Weights of a small transformer language model.
Size: 13 layers, 2 heads of 128 (1 for keys and values), MLP 704 SwiGLU, vocabulary 4586, 10.8M parameters.
Training: a variant of Adam for these matrices, 5817 steps.
MLP neurons of a small language model. Each row is named by its layer, matrix (gate and up: input weights; down: output weights) and neuron, and shows model dimensions 0-255. Each number is 128 + 32 x the weight over its row's rms, rounded and kept within 0 to 255. Numbers have three digits each. A neuron's up and down rows have the sign that makes its largest values positive.
After each neuron's rows, "fires in" lists the words (lower case) most often at its 100 highest values on Wikipedia text that the model never trained on.

L7.gate700:121141115146125161122121134117088035124159132164155165110101101101111125148131126120145124162167119143103165186122083219140136106171157142167143139089147164147147102092103130165149117134100070199090223160106118130126113154123111136116155135148141163136150160151176121130196130114128085148152116077113122093148100144114161165088182079153085142142067147141135066106149124154133140115104059197146140113084139116125135198169134128173069075148117220132167105161140137127138103158160166113115139100146120063128098109139149125113141115114141191148151078153071062193139129119161135088130153143111092092180114143145098126093128154118147099140133171113089079106161137120146118171093125067143096136118100111124103057079117138087107106163110053213150134151116132160066140091061090
L7.up700:158102123147131127127127138078097126183178124154176080108157106074107161120129123199155088084128094139060148128191157189164142174147190142103129100163145111059074126089174140137128165124106125176094107149138099117104095145155121122115084104130113150089112147167104114163055173160071089146137122073143088143151139098140119118138159132177165107155130080133144100186159100127161143111113152135122172119124119104095175144080133058124180055088116106073112147088184059182141143136126152128090172150075114133085134150079086159126142152151140089173158101096127075168086145164118110187149058098118114094152171181127098178081131099114172142141146119147084134159123154162128160092240139107152084120124085152117121116077149137160118103098133113128115101175126126084104161111122126
L7.down700:134148123216135129135141152089122129207147123108113134164176151088092170107052137129075122129094161182089097126143106108107117150147093175107074179076136064099146112123134141153085144162124117105119138142136145139074163112111133106119169114155057121150163119131144173154137137119127142099083098112124118095142160137144131151125145152162119120151149083103083158055081119096104101085113190057137135129102093095163075124100109143128093181085096142124120103110131070155126177148146137108131085143099076103114126106148073088116101133194146130083108150144133123119210104010134149127134120104139113099057093130102123105158095161126150128116166129081042159077136123137151093144147098133152049127136147165094125071049078151125150137176130140116075131129164076156146165112183088
fires in: "as", "according", "due", "addition", "than"

L2.gate518:185130204076123091096151151140130102123185146113106147185170129092125104170170185126121138119173144171138146169157133115143083105150061189130124108142075117129143144107167043125126208104128113106132081084120096164090125154140130112082103173089111142127108152129148103130171115142146115140132073095100131146148143087135153062142122076165149141149080076124129133127133107155137051130080101142119139141127104116062159112089186111147094059073048110123126089084124125134151151131102120134138129075082093133095111119118122107091125100106053086135168128120168127122160135040095158115119126097125084142134137144154113166125095085075102120121122104120069102102042128123118113144180129120106127161147152172165141132119208081112074039146076119114173089119129160073115093116116153
L2.up518:145114137140062123125102112143157158100167157134139068151118121222067123119092104115188112114120089081132095092163086104103164189138125130158164096145176108160119092149138112155093091128139137116106141083092182183069135127065162085130154132092129160124125158146190080075127091182143172116122064124114163084168136165168114130172105067149120102112132123125125082077081148117092133099190142157135126159167121101145069116164128088098102098084128149154154110105172109149140126089129136174169183114130181109154124050125107154148165151096128118107137120101142154129180107109080128159129121194160057119168145127141163155140173118060134162119119192132163164135146049142173146091142127133097165128163073135170190177120155121133120154137166127175182164063159158134164125144139109
L2.down518:130099087082161147130116171157210088118128130133094120132102194140126139111099163065150108106174118081132153075149198081161167135108119115142153181119098143068153096145130095093068107106134101073115170121137111117193163126212133155200129093129152193106126122168182119098090102106124164085132081058070119140117161148129159135187138095120137102128121095139158147123164142129106139066109122152168130155173100083111078128131142134121118143142119145139113102164126164101097143135098090159182136176127122087173065129125078109135129090095116093115107145113167077118103070133085149127144114154130101152138143128105204102177119172106156204176129191097102165095107119133140122132116117130088125183069167126141195153102155104000103142111107125120155126118115103108134144117104130
fires in: "well", "up", "long", "known"

L2.gate22:163090090157197117111179095129109118157166097124135125110140136086144072104144140147104151065111150078147168148150141076143139148128141128146124135121149131111094105149157084118127140132123148116137147199096139126127096121132090165108144107106108088158100140159116158135100087068140143039143074163093084167111140104185126149119133101155106086114125104170090119104097152099086105090124106090142128108117179063130104130135138091114144151128127095121110131151082107162169183100167109075088157178140104186207056132103211145119107130188210088154140077140079116177121134168182139089121171161102166186174107104130125179185163163126140083123212173110065108131106105147144186080212130139167112134118143152142185119153155141089127150145170125174159129130087122083138114107102100
L2.up22:120107132119151137117139135125051062119168125093092113119103199109113100173151109115105178143085145107116121111060074118148131158127132205104070110157100117110192117130093161086144134165143128064106176116125094137153090067119135096130086202074074114136050160122148122083105089131172142089114117148110042197160129149175069126124122129169097111089098127095164077110127179066152128084126079155130108116133096139083148087119105115154123125171143107107125131095157119160131148117120100078124123054154126104122108141121167118119119156168173082061096121074123138177183091142085143157105098152107063102132108164086084139124118168153092121111150113140147110166124139108135165157217154148152170094145169156106128124112114099166127116143163111116211121143098158106080131061135141
L2.down22:131154147130103153137099107123118106141124150135144089157113119146135152175152155102109134119121132098075109113133157137147095104155103152107082152175143099101145144180150046117083152162141177118122169136097119084167122086090196142016124176166097099221143159140138138171125148083125108163059110122101126075186085124142099064122127152113140097135103186126096119121076179208086139145083105112135141071121157090099147108134094150162130124165120117128158163104141151142105148089121092109113111145121130148058124133104078175116127207120123150101116131123073128165127139112080175121074181116152121111087061127100138125115075122222133112122074069105167136095132139109115162145144136146188156122154123151171156081142118179201103090107192094069145075115103116167121089131115133
fires in: "several", "of", "many", "nine", "consecutive"

L7.gate631:123157123117133082137133095152055177120117072138143179118155131074123127136235119142160112109100143148183158105148121081117148116187167152082083158125142078091142174160164142144089136104124176107169088130071180140097146146138118135069126075152111125140160123069104191153136067102100121110075121140206152177135090162136092133127138125076164112152134107161181139093107169073143147103095221119108177117106152144131173053108160129152133130154140181102143146157100134162090098138116106049087149090099138119088130168125176194168132083132087168169108143176182122127195161120155176093131154119104153108131124150119098096116067142125111129137203130137159109155151052106121115123167093182129101124106163149092110164145108091091122122150108133108128129129147168155132167116103130
L7.up631:148100118087180133110147105107127148126160118093167167113071106128106130126122161141118078124138159127180107135126070127101120082108150142120136152183103112120129109179161105143126162172076117109116154106139118110114085117137078079102123174111127151109137046105069136139172114142099164120107124161134148172146077111094186147134146164148088119084151128155153105041147176046154137077178088098178121169113166127137077095056140126089060079117118141118106197161117076086116088124101110159093111098120190180132142122116127179154145126138152107161088072127108092114189108147079143095134172105170101119144137127135115109163032185112131147133193088176153137134122040173164112105157126140093150190078179156118118106100160117137144166104139176108167164150076094122172135143145137
L7.down631:097143199112145151126124190047125178129142141104159103108110113115137146129097132163117141122103160125096127147126131146112135054158096171161171146173169061171145101145117179086128107131093075128107104111108122094144115156181151109097171142065130066154173168152124133094127138091080117173113122111167130241144142115145161113125129122110148100071158160137132064098127154113161131065117136110156094134088102106115086150121142084083112134167116146144132175153058128121147139117133084161093172206132183134142138069119137190100158199118150134145129075137110078094109063144150123108091128104202132093156129144130075117138088159088174127135158110143138125148079114173108134151171137127080160108092199163142132152099116128198146106183144129151115201142147160150166163152195130
fires in: "an"

L2.gate461:162136198096139187100076135147099124109058141115084104163144110188128189136179120150178055138104118166152101087182105149181166135188159133136119142136114138125119100128162166101130140122140106159153095132148124142134149114110115128131148153164122112134165116130136133070144094111182151136131128101164114130147112087182107138142162127172138101140132107195148208099134116153094089164073130119154098066097088146076205156127120119111072134104163158147146115151194098182124095046114100132160130097074112113162074125205084090211157093107114130122139148136119130134091124113094124116132204144108129107179148156124117074146184058161101104100161113049173125093151099140141170166155136146091104181123170135136148108146144191095099124120114167083171150083134189130114096114157119
L2.up461:118170147131139112077103118158115111151133162105114120130120143072140103128107198080165145178144139081161170118136147081104148146126131160115142083108161109134133115079100107077063161131169127164106123147096150077108120152214097234096075120035116139149092134120081130171092157144163097080115131099123148081141168159124124061126124133169116088118106084142170088119096117157131158128127155127164086089108124131115150164064120076101126099070116170167129167123063171098084123115172091163126107110105129110159132124113156153129142129170097050178125093113162134113203090131033193105126193161053112139142125130163154123152152133122126094130140152155074064099171146072138153189159154135124150124125077084127131117110170066156109106127118150120113105114147124164094104154111117
L2.down461:157200184142154172038097191149172164107105147118032094162146155149087110129088156068146103166142130101130142197126142088118158141199133104148047165061109114093129076136154178091111140116113125183183098162135096135090130105147081126166132073147097130137133153091149155130122122111132138146100160135139125195163078119168083130182114198132070117169103115119170169096113097146082132094134116128181119119159106083101110125115174158088102152078148133137147097156173093104112105121136115179117120121184075090126117116137097127098163125155110173122184134070137098084107124127075169118145163103104118174100111151115094158114092132099118139126109080120144152138156120136071139162120153185169121169179155155146142113109108091045066116095101127145132135106069119120150132173104109
fires in: "well", "just", "shortly", "long", "almost", "approximately"

L3.gate475:164172106136128119103106154158099098087185096089177143086153139103187087140221141122099113105123120113051186108101160149150094133136148175093149118112128114154045159050205124085135159082123133099107122183070101123128153120188099143142094114169164156092157183155129151117188127129091154187170142119131205135134096138173209167097187096171153181088152115107143067126164102140168119130125122129154073135150110136161128108179133111116139110106093194060108152086165062118099153135077121174149138118083117143153150103125114112114084113082149119125132116123154103166137140099136171161118176143080140072101168131068130148099151132095173177093141154130084133103127132108124151140163119085123111128115137160104186132137142141097084154132134092108167137094100155089145092099119178
L3.up475:164107126181137120094112176127115134134142106135138079127140156145152135145153124167153141093107105112083113062094181144146080162159148121134151079124128134134104136127105122036106085099135137120087089136148165167175127107088120147114140123059174115108163186146069159138078073100120105167167142123159162120129119139132153113152175051115134081089089128085157114121162121178079175065097138122134136089107159113157120155217171096138102148134160107104085131108122127152121094195139085151139085150144168102144147132157119097110104125074107133129161138081117152144182140160139127125123186151107163136135125079095137094123055071100151172174147089080069163173142123153170131052142062092105084129121128180187112190126110130115072184095193156116147062151125140099147142134189084
L3.down475:141156076211179124103088210105126107116109062157119122102106146116106123184149066153147174129169104089095145092059153082136136167134087133126194072088105153125129167105127152084124086099135096126125098127146105143196077116131166142137167175061159137154162193107096091107096123166158082153138142119133144128090125152134159133084151147085162147069138094089161121115136152158090170190125104120118107135098141075111132173112161138122137143128165131069148153130143093032183096148118046121100123151108112136145146155137141102145133177071138121097077156089078133097182192170138106187161209155106157150096122067104095148140160123095183111155160144134096120150130122109117181134143102153152086111077162145169102109124088104125076114168122106174126142149133160126130157136150122
fires in: "known", "well", "such", "described", "stated"

L3.gate654:150105166155102096120127095107111131120166095152090169117177091159088126120146180114071150138168097161065166167139104179123116199132151143110066165157118154118118100084131148112088130105148118107173147121122119149119060147199139149134159136121166119156079145155124103132089108147084163088117078175149145134133133148139145119135152120129117104107178169129133152096117169142098095111148139116158180072149152184140106103131156145107115085143114128172155136108148126113153068070080111070074168179104114047154128128166120126166070093079097117072154055174125173147152100076134105197137143092071088144149084179096107149126089117127093163147098232079165101101117136079169083142146145155095124163152151155123096127088078138078192124144135090180110124158114189137107135112135076
L3.up654:141119118119138137161125135124136090054155130136119121111168061161084100090088131124093172121130113118099159197072183083115095149212152185131108122088082077125174077119127125147100081088127136083110141132111161165091103121171170115125143101133130088122145118156105050128102136130049122118122102147151108115156135156048101106108151135120134095105157111131085149138105153149100155084104113114163148126147131132151108179083196118042148131123112079104134112120117150170184126101170184111104203173121146098127121136121131139151117131099162107157105138162130146126115107146112158095116033208151099118140081122110106171141145088122089112155116184111128080057161099143152060166123145124068116151111174143077048095160110143149125138142147119153025136160133178109131107105127083
L3.down654:126180181174084103152137094140086063095143100096113121103176104092105094139101163098033150150144082095098108198087156146100113200175168177103135135105102156143160071138145192159139141082122146117068143160074158132150107120113123155192174123125121057119138157115144057127135148109124151096137159105152082098147134142083126144075116187157141104156113109148049197131124138167104154162154133100108110134130134112132155170152128104120128174175103121075160047098131132118125122149137142124112135118131113135122155169158128108115164241154173092101097098138157141146170110133130179090143078179124096140160150089134140161185087103166089139148165153122167134114095103135176134144106157113104127149113154125139073142107132143159178151148206051166085094145116131087107109095151130
fires in: "there", "source", "complete", "complex", "release", "science"

L2.gate364:152099140142175114058114128119141116144121103056116085178118117162107086199113122135137187149144145169150195164140130069138147140118152098113127066155137132087143103168105085131093077101160138124109143071080157103170157091136097190120122139104116145137177104188146132153137145114134153110113091113127121103134112087141124147168152133118131137114087079155121113160168153216101078103140126119142092186112127172118130090139135085100121109165127108086058062106163130116127079105112135127127120117108183107131161172213122144153142122111160114105115185136141121165155108055047135171135102048140166071184115154074111164146096121125152168097108178111115116106171150106131192119158148110111118117151170168157152080111199096144176086076114090068126141140140178081150136152059113
L2.up364:117122107170058155132086154187097158087168090083132133156128089139174120112150125078151049169111215133152147162120116200111100182139155188138131122154118099163089139084099125177129158116140102166101104123121167128172165122126142144110116138113110142115068132104114130142095200139157164162145167078124159161170166116151122148166129138107147177166064085107143157106086125153152125147135135138136162119100165094149164183122143137067113121080136143096116117146152135107115159111140073148118081131153128041173154129148130159077169140114123198135129127090195036084121098084158146173077085096156121123168116097134215129109124126076111082113136154115102129071139137158122155130158157109083071150129099160119124119107114170116156142116105094175201162153116164127162196185138156
L2.down364:116152181062169121121129110100128082181128122130181091143173122135122160108083136130111094123135075111141139172129092133123146144097158058172113091156136101034144152130189094073063103083098119185110149151132126120099092121150106156019151115179092152036107162170137154118109126100121173147144090164106135121148131124151158166166106119106149142090108093142151123163156145121102119123093141167198114149150162124118130110169120097167138081076170126134109111156186112150164087080113093160132174139189133128174151092088147177153186151148172113133113163085117106112165148124161140149102136138122172104062150126171094131177167121129192113152163150185131089118160102099141169158131134125106138123164093146084103119100052093117110105124117145145090137163043164153125114169053111
fires in: "high", "well", "long", "highest", "short", "best"

L5.gate329:042135091087108127109082157080117087058187126113180154131099120085114157150098097074089112061149124142079110093119175100130166038132213130148110149063117130101138125143096142132094130075135123137091132122095094199117154120101132116196138170149118133094158154136115100039146187116141142123120093135144066104104158086203087149162115110124110124113169117127150133064147098101097120122118174088149107111116108117102079126104130126108097119091154181162146132151194156126087142121175103117105113149153163109107184147070082120199152133089154155139157115143125110148171079092122138133142157095104114114164142121116079109142124092169114170098154145112125152053144157107094094134166098073163108130124141124110147114117158100148138133099206075131139112145097083119116097156088036
L5.up329:095133117139148142109097167119123124082110112100096150153126137087083118116095146065153129101172098118037145115119168114121092148136129133095186063093124163132120151102112155114099055145126156173096155178155151153128197102159053113108147130163126129094178143150102153122042101129152153125150156069156105081101074101150146149141053094090119115129106097140126112141170154129072160139185152088107101061101121101167149111166141120172137163158157146129103234148103191163142193111122106149103136161167138153125159183059132072130142129187087123116142114117094116143161075168156137091166077171098115097087124114128149117148171090124143182118172151109141107141100127081096127109210171087134104142075092126134150187108166122119122076161101149162120120137168121170145143165148108
L5.down329:130114145115145152157117132137142113083137127086069119128158124146121124086144103163098137121137089087169119188146164161159106132136108134097099160164166118144113097110174117169105082110123144138132123082090134156140141178151146128152137105111079091136182134107130118126135124150123118192064179129149106122121141117101074082138145135105171069121116205070112187143120087130124142175182066130110116020107124116084085174150112159110144118130141124148159046138167146141093130112136137166090117163109139134096130101165107113189123221090089143134121074083096101092173133112129199167172159125079153099121163122142147089087090160142129135117094083123096133141164123166164125127078136057117106175142093047152064094117105138114140156209114095130060073146074152150189105082172138
fires in: "and", "joachim"

L4.gate28:153080113132172177112093123106114149145208089067127062160174162067129162167106120117141192144138110156052120137140147170136192156075111174124133053126073121138144162132120082109119175082126042113173114140073102114107080112168142106133141153101161151176120113143123135135081084121121140127141132141143142124118121146146195083159164136137111095170149141174059086097112192121143128087163173163153123156104104104092096140181125110217074122146099093125097154139122198084165153078114137109086096152126138118148067146172154122049102104118133169102091117155074133113141135129141108074087152186102120140112142108101197099155164082144104131069123145091096114090150118123125086139121107124116137104103160080130117089148110198104086140133136132177113142098140095134100171136142085
L4.up28:154053198115122171125131115147079135154116096194131139127125122087095161099118187111119163167162062131139161151107139150084113151113081122172146148151139113142152154148207137106106184081144127163124140135096156163135082124132121118113117137143114093097129175109097087159138147153108140161191070125122104154069120102080129092130118159161138083117118142148144173117097148097083178084144120154132142125153077103184145142120109083137116176149096172115141161101169232104136123153157156135164134184135105101112101150083132157135177151098187074102153175131112183085161161152176133093138150194106063116103146101093142138102114149101141118120119207170088122144137190126066130085185120130160113123152174097138113119161169128151102087098194174159117132159078234140146149143157130
L4.down28:144174143132173135127155030137124147152141110183062168063137185148108123124119199104133110155134124052179154089124084104155118112145194182140122131138093110130134088114111065191153077115121116129131153117087110101127140098098109142116114134144109130134102187175146187124123153182180082113121123096100146174162095088162118106145155105101162163052102136083148073117136081114165089123079102146160151119116150105147109139108153162125184143130072168136155139141155152149103130106151109130137107113148179086121073151148099114155177110100145021119114061103168116151163147143150133103105077082085122181138105121151155131144083131138153151109111173185157155133125146165178151149145100134145160134121134097101175138111132127200170075117150153109109134188064104195080184173138132
fires in: "of", "described"

L5.gate657:134184108144087077161116119056135107087143121075159139159111144111057090125159166124169154049151117098094089075179119171124188101076173122188125151083094113136142126125128125118139151094089143137124106112150123117146087147149116120132082070128148129114165164126151109052086173101117076137121104135135128122178132187151085158159162174142185166171187098152139173080139067094096135173112136079113107135154112098125160140126129187118124113127169168128137133144204105126105112176096141099055134132085106084147057165146113208131112133139142115141155062175179123149142132057120121145163082107104120147132120176143157164065057153146087098157115190113163103107142074080133098167184109120123096141097097140157149152111177112110173140126138118118150132108089108130078116129142126
L5.up657:170105115134084139158065225127137164099167138067116086135143116079156093106104087110175118171150098117151131133090064132141117135130136187135125179114163123113147101141123120107071155133110111121176154098122084160136160176164148132138156168116129194081067125194106147076114114178140134063161094150125031140122167116053136047136126121113118138121151068160161149128131129201091167156141113142060147132145108136126139171076106166157066132091121097152164131131127127131148091073087062151124036090079114097105166107123135099096114113134123108143136151130102076084134132114142134148151060140101103130071185162116135104130068134137185110153110114081161141081135143152166166115110079122152157148117123109152125135125139141135173130114155147151150069078052126164096121121113119
L5.down657:115164142100093101064202138147149100056082156113159165100096084193108122135168115133076098149128109113062125115042121151101118104149134130104129108117123135140181083111069213122141181088192147093139106159135163082153182142176077165061186133096098120122083103134140123136122170101100144097095099103124140096133173150155061107162125112152125088148104120177107111178083149222140138104066122098202134113137176161107142107117124115085128131130185177108167120133128119131090119089153168171125142109091081138118105146095084112132125125126141102130187105111175147122163151097161182130134122088121152181140156087142149088133175180104148119127133078147098118134057077132175110125160104128143118099123124148126091084098108155074154141162134138157110165129102095082099187111116179
fires in: "and", "or"

L4.gate244:142088136128097154158112102121094139141160118110101137150137147123157121172173146093149202149107204150080124098173171166130155177124144121086118170138118184071102151093152128130111168160185181095137117102094090147098125111179122091096089144116130092141117105170133188115168064137092137094135143120091149106107109127097150150174181130174130100056137146179140112125154110130083155151090133126148069088174139118051115084111051062155156163153129140092058126131082140141134135074105171100068099128134122132163104135156168141081138085088117107121111080107137107142115146113140150088190142175076143183129093031120106167125112112126082148083144119186165104104103114183084130135114150109102125151128151118248105086121118129141147121144170118112125167134089130135101071075145132
L4.up244:154128119117133131103123149200158173128148142170135101146189147025105135137083148059168155110198144101156148120111126107116123135134081174131122148137113163090156173147159097107136083109140173118172111085110169118112156085121115121111101202082076103156179089147135149152135102082086076175116108097170188164123117130101130119114085156110061095093091141162129067092169139052144158105123153077082095158108106127135168119173100128168133118143106066149151107080134165126081105197134182105103102103113118152136110132127089093106144103114174098132112168151083164145147103201184113104087139137142103136156166119164121154130120140143119178128093102161057100122121167108158081101111095141172090099146138182131148139197141226126111199103146185129115120147122132124102138169136148
L4.down244:168170154187124121160111142110171086098162076193143103092118109110116063131108134141150158096174189165154136143068167107131123146175146168138089148157130079123125151146128179152127092166162135145115095058103136102094137183120209099086072100056111131173113150118109112116088108134100139134084087127135149179094067164116108123122121205096082097095140122114148112115103134099137153093078113151098129119123108084116133125146155125080083123158104128130105071143127108139079166164078207097153118099190162157155104100121156155192098106085144119154138166112148179143143113171143155170119103099134047152168089116111152130159106171164113150122126137113108119196127111181119125214105053098114154166159099119182207127157112141145096113127127074100101126133102102156107158179120088
fires in: "of", "all"

L3.gate667:142138118145164144157076131122159157161034106113183149117155106147173133182154184131198112122159146098140150144146128082117132165121119150140106134108103160070159150122118117078090111141158140147136115128154169117123190146128054158123177052041134151124118075098113122068114078121211093154077145083118122119109064086144076147132156187112055123124158147109122114184138121073111137116118127076134155124147088143113103177119149133104138152106152149176069079104095071087137148144163129133176140119150141097116086125152173170134084116096164113074105125143119085178097132126113202114103125149096130190173101131091110165127109161126103139106120107102136148149128114106109208164144085130095093187156136145200155079130185155094109158112135099167158147120123153173111180116082101
L3.up667:139144152172141162139145116087070200123151138122151154123151146125144147099113067143196109076101134143106053148135086160176100163148175160163157146094141111159084122146112135120132123081112128145078129194127163119118128053179168115110071126145141114146151115124093201171095141103131098160103140062153137168105129121156154127101202102133125134118094174099174206097077166090133100099102182104139153125120133116106174069126130134175171087158194154081108100072141119098136147120164104145106117157102201103159117154146154091136177116100099162094152074148114110141070155120115086114118147160160094137170161147113115092146139130095184083121158097218084140060211084130117197098165098116089087141118101119107104144137117169107143128165144132096133185115135160119092124118154125
L3.down667:114157129139168124190119143144118146160095117156109135168167133103133104134139064153150110118104124116164144088102116158154094157124071203099164098134159132157093150136126165077087126141071133168085073161139113131116138132141177160142180119152121139142176204144165141136172125093175083106145143114083157098139086088190097084129124137225151108117166120136182174138129125131096134130116147184146150152099156128138077162112131174145196121145130146201119137160114079143058143108173084170086166092103142081122084134168122150133132244097158162107124115119146112162128151112092158095154127131098180148103138146107079100080150109086139087092127185097129125117120169105075114097124174140104049117172107108177117088157111121208140122138150156078143152182145089197151133103121107
fires in: "than", "along", "like", "very", "as"

L5.gate245:201083102113147124103090129105111101156137091123124112103138055173145141134173147116138126115127118133168155137130108129110126091117141112060089131087130124126095128171197089120146181081154108082125163141116114182071070144183063142063133089072084044132152145092090166121142154146157146056113114097152137147111103162104119140156081115106182122140129170147131133127116156079144174148086111116103173122102096108134132135169144161138112098114113124136116135100113196081165168157119119079101173154149130125145098154165166099127090107194175214129082191091137166092163224159127119086129148097138132110081191167149134149151123065186101110129080140141117116190125073140192167139116108143152131146065151145093065126094098145153147129134107114104087072147130134123112138164089145
L5.up245:120128134128130159174173113104080122105150122108118131151144152076092143117180153125093117102137137142158121125191214155178146145118106118132162181102103155080128069135145085098160081141111124113161064058115136146130120171166161166104081128081073163105105121104104181141093095114092123085094133134121138108096076196071130183159110117177147078052106163077169158093161086149144123100119098146127140091085148162148118174139194168082120115067103144080082147069092123100058158188091102114105082070176184131133124133099140190163107108163144149170144151122127086150089159070102131184092160117093175151168139108097108141126164119114093097158140147148175130154140142151124090128144130127148151171106138108187115114102135113106155124108130103137026144155136113136121099109168169
L5.down245:100137179094125119104100101166111091145131055108134158091175086148159111113107075133132155172160114128152177110101107093182153098105157102111093140138143094090111155117200179108100155093142171157125146133069108176149119123113150119012203150109107060171146111097088145087103156106155147079083100136119182144151111090094102109131180138130143113127089142100124161124138156160149141135142158125183129138199100086125093077117146097098137122191104160127102141153159132093117105101117130146174157126121114101046128144086130080103169191136097114115123160148174091093159121146128140066118095094098114211121106161118061153119106129127152059129144081162118133092116083104179190148126126080182108110113172129115115120151105129235128158149077125109153139106092175166158130141131139
fires in: "is", "are", "an", "a", "it"

L4.gate473:168091112115125098095197122110091168107120100146111061090164162134184123144139138102099089129114222151083105152125189115119150152133140132145203131113098156102108118086178130200070159109100145154171053104099103157172126072188068183158108140137127077123136125126132128110133112133079129149130142082150102107118112141095118166117114117188122054160119086113105103149124081150072128045104077138143123082189173089109121153080142183112150093163056123112119124081122115130129160117103131101123139130131132090133093165120129169115102120163089109098159155105137046096082088114155087082094132143106165138115133092132128135054088107121125154146107132167136154103106175117131122118140119078064078167146176133185165137122144125128089128168123084176099208136124185149151108133163143
L4.up473:159141162109137129122167126152152160120127122121105115089103206127138071112105179167073133116080129092126107151100144148149140109155158189125125135155087130180174090110147079091078172100125114156154139118152101159131124123095102125120098110107118096106147180156189115136115140068131084116147133132202071113122186103126076056135148089111138103179119100148139126168126195102105109104057120109128106151123106103077115161082121204114148162167121100101113119137138090156124158135100075101122138108114128069110095117150141148129137124152163147079119110091161123161071130137096091096178104111159082165144128155111086122169129144122089165170111153089143036128119074213126151071129101148134050129119146079108159091157111203097190113172151114197141094194114105096111180175161168
L4.down473:153174115097104161129112147094110080153069107129156110211160113193131138144148130168113159093135066091149124159167223100172176097089106144131126206151170083189114165113154139091144155109129127165143105146076094104111175099127156150036069127130117120188178118074141140143125166110111117142126111114096124140111147079191095088103151198114173136101156155110138100144076144103133165109090129181093083142116104111184124092141153130166155166113088187146147164108189192082085117140103136111104144099116163170105140089145131139131128125115173125094132074171060152112165201143125114165128159126095112143143107145083121162149171143139130095151115125139111108129161173211074151151135118116124145071140114075157138107144076100172125167152136121137088122067176157097105117124140129
fires in: "of", "there", "conrail"

L7.gate555:097107067086108068100145117102162123148208099099104122112115118149096128145136122148107149116157178141101080141111137135158120062152105110113180161107125118087103118139136096115159067132114122122087106074157101206113131094098163202127137109154160114124142133119153120154147085077099136071127157095171130181174139157193145203132086163099096126117164112157114148083100096124116121092108150164125107120134144127139061126099179162175116170151120159156209160125132088053148118155077101137091096078143097112125159136088158132138142099145101126117148165126131109143121133127163126085154117075176105096092179120051155132117135067123126167166156194141146163131114128133104113208202152092119121138145088054057104144210107129114128136133102048105136143139102123105076165159175149
L7.up555:043150106113129083135159149112135136087194121092110118090149161147068115155083178160078152152126134116111103142107117151093105061080119136175116116136136144127138134131128125094124092105178117143176116132153110147118141147146122113125163063092125061169151120142134093088123060119090085104163157143118126166110139098200104139174117109099116113112178081106146165138113118145125144047106148152119114066152089148173093144133164193133105144101132201124115145114115044128114116186153090190134105085145085121166137179133091126135116154140095151140242099127081083131159092129164152073176117072186141152132140094101086179117069112115146171144098132110082067133111150182168102191120134079105106101109122102155082143152077150149124073101160079112113147117119159121086171127118099
L7.down555:120139163154093131074094181166070124145165135122096128198112169122163120126137090180092138106157157175084180060070137112122115086174129143148117136130085131131144133065194163121086120153125137139148162175110107161123109098162177089140190132108191168119118111108122152091154132109130186116125109122103142161155176118110125111176186110113145108119147147161156141171129096119115061124123144113133099100166133142120152202149098138142084106174145181147118143134160094133124078170168129160154101231123125140129125088151137146119123113143107092135142152090173097126132189117133158110130163096139099151113116104195143082197129079168126162186106135103138105138074171108195116057083140185135180065134079123100090122073120141237122153135088100106110100106129102099178130118155174
fires in: "to", "can", "and", "may"

L2.gate641:134161191169095099088126176149086077121181089064121151115146143120131080133183143069159143091102123091107165087102133157064116128110087199116103121120149193146078095086096075109154152185183095154136097095117133153134071183099067171066082133170104104149128145159088166143097076107143192117153078133106128114163137133096150093126120147132114156061098132177092131115159117115134135125066096108153100159147109090124125111113148117125101128109083130151116093049111131097115187182088082139093142091148162117136153141117165145136124098137141071127127103146181133156176171102121129167119096090084112135154108115122128191118178099128168097119157141081105085150060161127110127173117134154143125107176129152224152119087143117102138131110106084137110196160116151067174166152096122
L2.up641:168166160146157113118125154158073072137133092086192132059084145151149141101146180131119138144086116166102147122097114122156182083133154105140098108155101097164087155122081150136179108105134069118125148163157144159095157075197071177136142134099142079150216181120141120123089160100184131162173141168112136129114123147175183131110125130131083069112132087173119060109125152119063172138157114128153130114140105097109119140083107067212192170077178104181076148146113073148142180127122078156127086144130130126153152129149098085086087133147118176083151156101172116148134157150137146164094142100121132101141101113072133186153143163108084072117128110131111110123140169153159110162127091113138133109093166149140087168184150166118073190136131160129144095143147094110178186120082096
L2.down641:161132171201179148103133120130148179167125113118115120117146174104142137102110088169120091097136114125100117060110085108181135139144116130111168085129108077139121178136165157088124115130148134139137138129177097079159088125133110145128141148180120159179109116100099180144148108132127112196201094151143134177102112159100129152126198176095042115188117135142136180177161166176097160116112126151172150120089150137143158123157115139136201130190208097122130160133136112158133150105170179106112139136134126140131176126162116131127158169127089173063138136126116164117175109123114183128058153119105126143137095137079117182147184119105060108124114077073163170158154166094173183110155112134127118111127107168087098135196122110255116116117160148167112151140096085109156140092124144
fires in: "some", "most", "total", "several", "many"